MLP neurons of a small language model. Each row is named by its layer, matrix (up: input weights) and neuron, and shows model dimensions 176-271. Each number is 128 + 24 x the weight over its row's rms, rounded and kept within 0 to 255. Numbers have three digits each.
After each neuron's rows, "fires on" lists the tokens most often at its 100 highest values on Wikipedia text that the model never trained on.

L4.up1996:123129135109121114118090152105114119128178142155158097177095162142111160113131120116133136136136129111108174134149096134168127182112136149148109072131116104118128133080126108138125093143145160145155128152119142127105116174142174148116067120153176158154111147119161113126106141128125158117
fires on: " to", "op", ".", "est"

L4.up1198:137135150099151126122117135106131112151134152159100115097118153143193125102141161118121100136165139056125101136110109120176143099155124155115128085146118089130110116113138130108091133090117137124108131139137090137121088114094121136107112116153097175126119127130121150135159127157062143155
fires on: " for", " of", " by", " or", " ("

L4.up1136:098115148160144146142129129147151117131169103126118146136140114146125127100101140139152157120081101137110107130148132156137145127123131125125120134116123197140105111127094060117176065147120094093118120139160156085110131130141145107119115144088130159105137137120138133125120167148110132137
fires on: " |", "th", "ad", ";", "c"

L4.up2495:155192140127142108074130125184116131121156133101156067136123104102132136086130102103163122149120130135120126113117130155144152148140126101102132075171141112116132136102169127151158145154137144138101144134164142118163098132176135122112133113124120123124137115147177145109146131141149132128
fires on: ".", "s", "z", "ed"

L4.up1520:134161125121090128141121110158102127119165144126067132116102148146101118128122126128085133125133136158078142112118169124110166132140109098101159129119101091102153121092128142177147114133160116116124130125144160144167125144170115148132130114130116111150176103128092148181127121105097127124
fires on: " (", " |\n", " the", ":", " Germany"

L4.up1922:136110090096139103140155123118100107128121158164129102093109106151163121098087151137130138147160065150112128116154156165115118138134137111150122158135090125175054118135113133190116112136122183154117110123141144153097125148143149180101136156136144121107122119122121131149137019139154120118
fires on: "e", "ad", "I", "E", "ar", "ome"

L4.up1291:124125164144163135105116140130159144123146147117158146119092117105147128099152167134089134145151088117179103163131127123098105143109097144159159139163129095127160138123159175140089133134157099131126127148084115133141120155113141117152135103148140132113112153146109109183143138124089150108
fires on: " ", "–", "-", " |"

L4.up2265:149175136134113100097099141095190148131133124117167102084171148083107095141150100153108143154092144150139099106093102109151098138134118128121128120157130098150122117110136149134114121121113114117079060143116171103132129153116081123144100130115179094132156146092113103149151132092119144153
fires on: " and", " of", ",", " &", " "

L4.up2442:129162116099141102109117115135119145105073153087080175103106094152121122141126105084151082133165103135136163108114131113102166152105174112131106139143133122096083094129138117088121140113177126111099095125126111163120102181112165127107160107170146126181147094157128125129093112133169122118
fires on: " of", "ed", " de", " out", "v", "ard"

L4.up438:135098145137126114144124104170124157122113151109061133109131135147140096134110134119146088091163074150096121091114148166142119145110115106158118089101099105096119108140181130156119114096123085095117113102161127093173120113134184095175105133074122147109132131133109137132104158114132135138
fires on: " of", "ab", " following", "ang", "ad", " two"

L4.up966:160125096125130094119093123141115132119122126145093206135113145119129140104149154107128104143133121166144123122133133144149125160098091112126163100139098134113171149104147093118111110113133144160108126135172123127126144113159136149144154138084124113102137161150127130100106110129109104176
fires on: " of", "et", "f", "'s", "it", "ac"

L4.up2076:130132142086138153077138105147167124159149085101108135103148090052144116113188120133131100130098155121085138142107101161126125107130135124141130091132137117125130079090141184167115125085118093107122150133155148129108103129124150151179102158142135139185121132127125130122200116096097128141
fires on: " ", "ο", " E"

L4.up758:158124082080177140130118165121162150149148110142123146068140122161151140134099148125093149127167131124111149129077106131113162155096135079112144106159108116113096121111105124121160144135133158094127136142147109119133094149217141124119153116133144101086136146111150113125149145112122084126
fires on: " the", "on", "ar", " a"

L4.up721:111119149114159152155093110140181114136128129136103131180116111158116125121182152120113151133139164116112130123111130140119167097112109109114148120135126121106131095146188100136096155088173140138158085130185124108101143133135123109174104090158136143175114118121105088150130109112146152187
fires on: " of", " habit", "ul", " modern", " in", "ab"

L4.up979:108134143147121150131117142173103104103093084120117143123116115161176126141131154144109119165108128175122097074150154160153105159097139136119126126118113198078124106116143117136160171112148133163127098217144092116178127168162166124126119101126109103083152106116121157158134112100148172152
fires on: " in", "'s", " on", " the", " of", " and"

L4.up1811:142089092136110141078126140106160143131167148134152136132144098101103089145124112149074144147082161167128119145177112099156123123127160154129131119142076104156122145140139167138125154103103103135125115123110119095124142174163152136134152163111179142121128127145131109134134173078083114068
fires on: " of", "'", " life", "ost", "at", " career"

L4.up166:137129108170083139104117158105122133085139113098121121078162141087110145127146088141146130134160142110153120109208098090157123103156127177110131134145142144112172112135110156087115135132081153132140095141073139130105138135091155177092126095137153127114113109143138104186065110087152131127
fires on: ",", " like", "l", "'", " of"

L4.up1959:106133106126114137090137144121162118135113127139128111122161126121147133150119139110128127090124126167086114114151156156159147130136159098129124142099136142114096100103111153125140120154127094131130125177086083100114157143140102109153112119076136140140125136110088151109131170100112081138
fires on: "on", " more", "ad", "or", "ro", "d"

L4.up1241:170128130146089141143140172132183106096148101126144103112153156141110122188084125167093094134173119166096103131094107126068126142139121152122118107085107117138137121176122122118146087110128102139109128086164131130139143154155124127104041156124097179157128142132148156121136134136150118122
fires on: "o", " so", " go", "po", " Go", "lo"

L4.up105:136135150141112153103153121095129126133109139138152143126134109120117107143086129134083127109143118088138150154102177115083124128130155105133156166132126100148156116096131107093138132105120085107150113126120142069111157124114111135102087129119154147132128122141140173145097108100108131126
fires on: "en", "on", "z", "uring", "ain", "h"

L4.up2452:125167137144140117135124120166126106150108169160140130162115146127127129110120111127140145127151175123156116167118145139132126140134159123157120131123087099111117148064101127119130130127126135139126088168166143097109105088153154141094078110116106166119104069143167103122125102089183094146
fires on: " final", " Final", " round", " medal", " classification", "'s"

L4.up728:107122102144117157116145130095107126160165128141185140130175121113139119073138122119112138111136083107106128121125145126129129132114103119169109161138119192102128137144102136112111096114148139099085123150131073124111058121137127155085132129121138136106073117133118104133148102097099146112
fires on: " |", "le", "–", "ul", "l", ";"

L4.up312:096113134157128139159078116093164164073177105137116130162138104125135162128165123101166122125120091131119119149103148109112165165095142178148129143100116101115132138123107129129138091109150111088130080145181144127109082115133159117136191159139068148117148150122149135110067130127122089129
fires on: ".\n\n", "|", ")\n\n", "ont", "("

L4.up732:144145115163150140172193091076160135102102127144158126107139094153124107126121138115154134130114091159127135116170160137136137132108115160143161155122082112083111141108107145140117132135149135154097120097175090147125126122138144089146074141154160111122097146082149158109115158119147164149
fires on: " and", " of", ",", " &", ":", "(s"

L4.up1711:123181101166120122173143111143077081130137136107099106132094088125124132102131110128084125140156116132155140099126078121131142132168142147147092125168131100111150147127130103148126155147117088161072115090108131126134105152125127173121098138155140167134165117118146151091096143106124118151
fires on: ".", " of", "est", "I"

L4.up2479:105134142151109104106120140122114130128123116137157147133124117140104099119147142115118159133150088133130129154106118118116130145140158118135118129128134130146155127128123134130156119117147112114126132134187140116147136114142069162111089125175166151150148123148107133151111115153119103130
fires on: "ing", "on", "ly", "en", "t", "od"

L4.up352:144108140176112144116126112132128136153118149072135164117138140114144142105125115158095113171114150134120119131139128107130165183122132135131129106109131128132144091110145138096130157118117126149163145147132158139094096171141158160198155131137148127154123132154173167130174162104105148148
fires on: "'", "'s", " and", " W", " Day"

L4.up388:118129184120064122081134137138149116140105141103142112174165133122153123129105136135125150118123150157075160058130152140111170155128125126152097114125131155100173125142110121133141118145142120178131132122151103127121086100144161159116129108117131117106135103107139130144124159105148108148
fires on: " of", "|", "b", "p", "act"

L4.up300:154125096123106166134136124115121127138134117093146131129075143168119121143154118132114111124124125121108115167118123115079120110141112124117138126150100139119130115143118117158140132112136142109132168129115091136079094135117067114175139107093128169102142082108146147134141159179152147113
fires on: ".", "is", " P"

L4.up533:138139120112121168164094142134119162153096140110143138119207117128081133100156152156130089130105128120126111129169119128171101118150182121112127127167118108138156168087140129162095078123151163119142136117105041139123150157113146116102141134100128141119096132111106140135137118116130134116
fires on: " |", "(s", " man", " woman", " women", " female"

L4.up60:133169108098107162163141102159180119170143109137163134080133179135134167136115117155127099143158134123099132127105148163095082115123137141109153128133108132132126136113121086106143111089146113139112105154123086132101110115137123115105128142117134128118108110138115123131093173133117171134
fires on: " and", "l", " but", ":", " \""

L4.up1606:142108116075126117152085140149124158129133135137055131160144131154117159154143116179135075092150108108133140115162148151122086137176140113166109143095116098131133127123150137112175097120136141155119114177167099122120133183153144122101117124178117153129142079136144160123179172135127129157
fires on: "in", "ong", "ag", "on", "ot"

L4.up2319:168120126142133147132142108117144103115124179206131121162094091117100139102132130129126158087106147134104109119114146175114137119119132071134132106138159140122141161105112120138121140129166141086085156138112121159151138150101137181124128137151125144173145110125107126157088165125139127115
fires on: "–", "T", "il", "–present"

L4.up1085:194116125111101128121156147144114145143125184108150114129170160093144140131146168095134133165156102108129095118150113092112143103157107147098142122092145120149140138145134155116112142131127146120129117090121126116157139154133141182128103160129186128090125154168119130157125099158093159118
fires on: ".", " the", " of", " at", " County", " Missouri"

L4.up1855:140131092099082130110179160133159112126126116151087186143106110132109131144137137155081132057120103140167093105122165160095140148107140126142135113092159131148139166101113097132083103148158160136135107133100093133129140107208176102069129126139109111154148152127160101119093085136129113142
fires on: ",", "e", " |", "ad"

L4.up1704:148172109139134117159111141152117161116140133152122096117133135112133149108102115095109119146111105099129080102135114125118136137143146127115113127115080151103098099128147080119163165121135121163056065124120142125128131101142120140155128130081091153141117151142124136120123141156135195129
fires on: " most", " and", "ly", "ically", "ive", " more"

L4.up1861:097155142128129148120141128153097125116077088150089138099121148117132105098159092133118141112162142111147133114134113109160112146158120121126164138101132103101129144140130131121116115118116096141131125129169104139129168143118126137112150108147157158105152112120140148109126134090121127145
fires on: " of", "ing", " (", " among", "end", "("

L4.up983:124131128159130135126145135116091144178137108124124127113141114088106164092093122109113079151105121132118124105169136096116135139101120140144152122125084143108114090133104062095145149144121125138132122135151114098166115171084135130131158136134073100130126109103148084075147131143106142150
fires on: " |", "en", "ong", "ow"

L4.up122:084091154147180164161079111119112151134126071152101127104174167130128144048117123078122135161170114141089168130132134121123149150082129141181114112126152094145135158113094131111122137155095088173137127078135098097147109171182144122122183130096102136117120147125126114112120085131138153094
fires on: ".\n\n", ").\n\n"

L4.up1556:146132110143145147039156111139153112143156127101137126114169135111088107106144141144135118142149109148130116141162139131119125134139144070077150157138165159125119107130113080116064144076133144118110161122113142127081120153118133150136135120129155132119143124163131110145169104125143103124
fires on: " the", "er", "'s", "ar", "ent", "ier"

L4.up2033:083130142149113101121098117142110155109108155095154151143121116096083198098177090155110103109116125124127127123128124143119140099116137123089160098144134116124163121075096130152154119134107083149098135138127107130115106136112089145138141134096166115100127140104147149146132127135095136121
fires on: ".\n\n", "\"", "j", " final", "\n\n", "A"

L4.up1870:140113114106131112128098159170154129146108151121111143090122133137103112128102150128102149132102133106118111158144138148109138104118118097119101117143109106142079129085107112090155135102122158107133128105154119188119117130133109140178114180097133109170099139171119116091147116174097091115
fires on: " and", " but"

L4.up51:103119106095131148116112078141077153145083128091144108102088166091159145133103117103116130147114131152118126154112100132111130094097171136103144149136110142109120156080115136138132146115166128108147118151146129128105100152136138124130150113163129150097167089123160128124138121136156167113
fires on: "al", "ed", "es"

L4.up1908:148168101112115112131106117160136127186127173112131140133129125129184134131146122114088167149144106129144107147126107117080128160132123100133132176154117128113126132119102103118113149127137171133160112139138153132113154142131126163138125129149127132123119143135152152112118136077176143177
fires on: ".", "h", "C", "ch"

L4.up962:115094134106121173137134091119147127103122142122082155134149094116138146125128164132092124125122090095147129183141158154127112145153148162121122101127151150114150130117089135132112141142120114104127154118143148118081126131139128146119127163130112156144126128149147106159125134137104135144
fires on: "b", "B", "eb", "-b", "ust"

L4.up2224:153125104124123135113118171109109128202097130132104093143115091179093161131164154162155121090135140123076113130108140115142158102122137096140124099114138099136135136126127087149138120157127123118100133102127140088111115108173152145136156120125140130098161144096147141127136112091102115113
fires on: "ar", "d", "l", "art", "ales"

L4.up1884:116129122155143119118059132136141089170125120133113134095154087136125117067106125147113135097096145158096082162192131134091174124122164100093130078130129120141158091093148101149143166128102106142086120111109112122103142126084125148143103142156157118181111115113100107093128139132110152107
fires on: " |", "om", "io", "ec", " beginning", "ac"

L4.up774:177147163119126095085173140116168129152141139101169126102133100136130150152118138150105148132127123073094174111164111155158176100111096103165154115134138120077105105145124113124136107097107115143120113120135135145156120181093148136133157109086159140167133148142132141134106130140116118103
fires on: " of", " for", " where", " which", " at", "l"

L4.up496:134147125102148137107104132100134157133130139166156161154117094098138133142156113146120172112129153152117157137107141138090102138107119117104169130132182104164139128158146152110101116114147100096123155134142126105124137101102138092140164113146111134107095126139142150152088159154127124115
fires on: "at", "0", " more", " States"

L4.up2302:095050116151125104143161125110147093130145106143135148135122125171148115130073133145152144099092068117112130148129136098092151124131136100159103123102127132090123125110050135146162203121092160102140088148119105097098102131122106116138121124105140145110128135090103152133140115108095107143
fires on: ".", " |", ":", ".m", "-"

L4.up1390:144126127148122143102119140128148163097132174106113156120142143097158147135112108131137087121168160130129122099128132135134143159153097198128147115104104111117138125122136148097142124104153132128151124137121078161077128100132117147148125109118118091091115152123131149131110164118142140140
fires on: " and", " –", ","

L4.up2474:094121143122143131136085137059116134128137102126104136119121099099131121135113070110097138101112138133116152133138098147146146116125128119148121097123104109106171114128148128145134092189177125138140133114141131135122087115130168102184127102120191140133177154154125106081144129129107107111
fires on: " /", ".\n\n", "\n", "e", "ud"

L4.up2373:167126130104101109147125129144142120155092107097107134148119133166130136109109142132139118115111151078201137157173192184089114120144141117105177167110156131089124120127156110122140115139137111122093141133138118114085136167136109124100130122110133114077087094171135116140090164137124146094
fires on: ",", ":", "he", "le", "end"

L4.up641:136149136107096132169116138182121119132133089123130154113136134173146114131123155102129112173141116137137114119145129140103120118111173129126172167080120161133158136113155150115126121128157105141122135145084122142119132149125113144120111104116174135103170132145126130138154130102118120156
fires on: " the", "|", "'s", ":", "ou"

L4.up1346:149157105101145106138159072109086082112131129131094129155126128064126145158151151151153130109079108082118126152147111116125105088135103125126123111128103109163133143151133134128109125099104114136101119158088127125109087115113123143136142128115132146136128132138177106152119173119162101096
fires on: "–", "(s", "18", "19", " "

L4.up891:090143124117132153147150134113086100133099129128156117133097138135141134151123126106135132104135138121120105145150129114120147147177154122156094133106043130104148115145098111133163095137123115149124108132128119128120152124103128142139152108151114134099143090124136100154055136137127130115
fires on: "ig", "id", "r", "ul", "is", "f"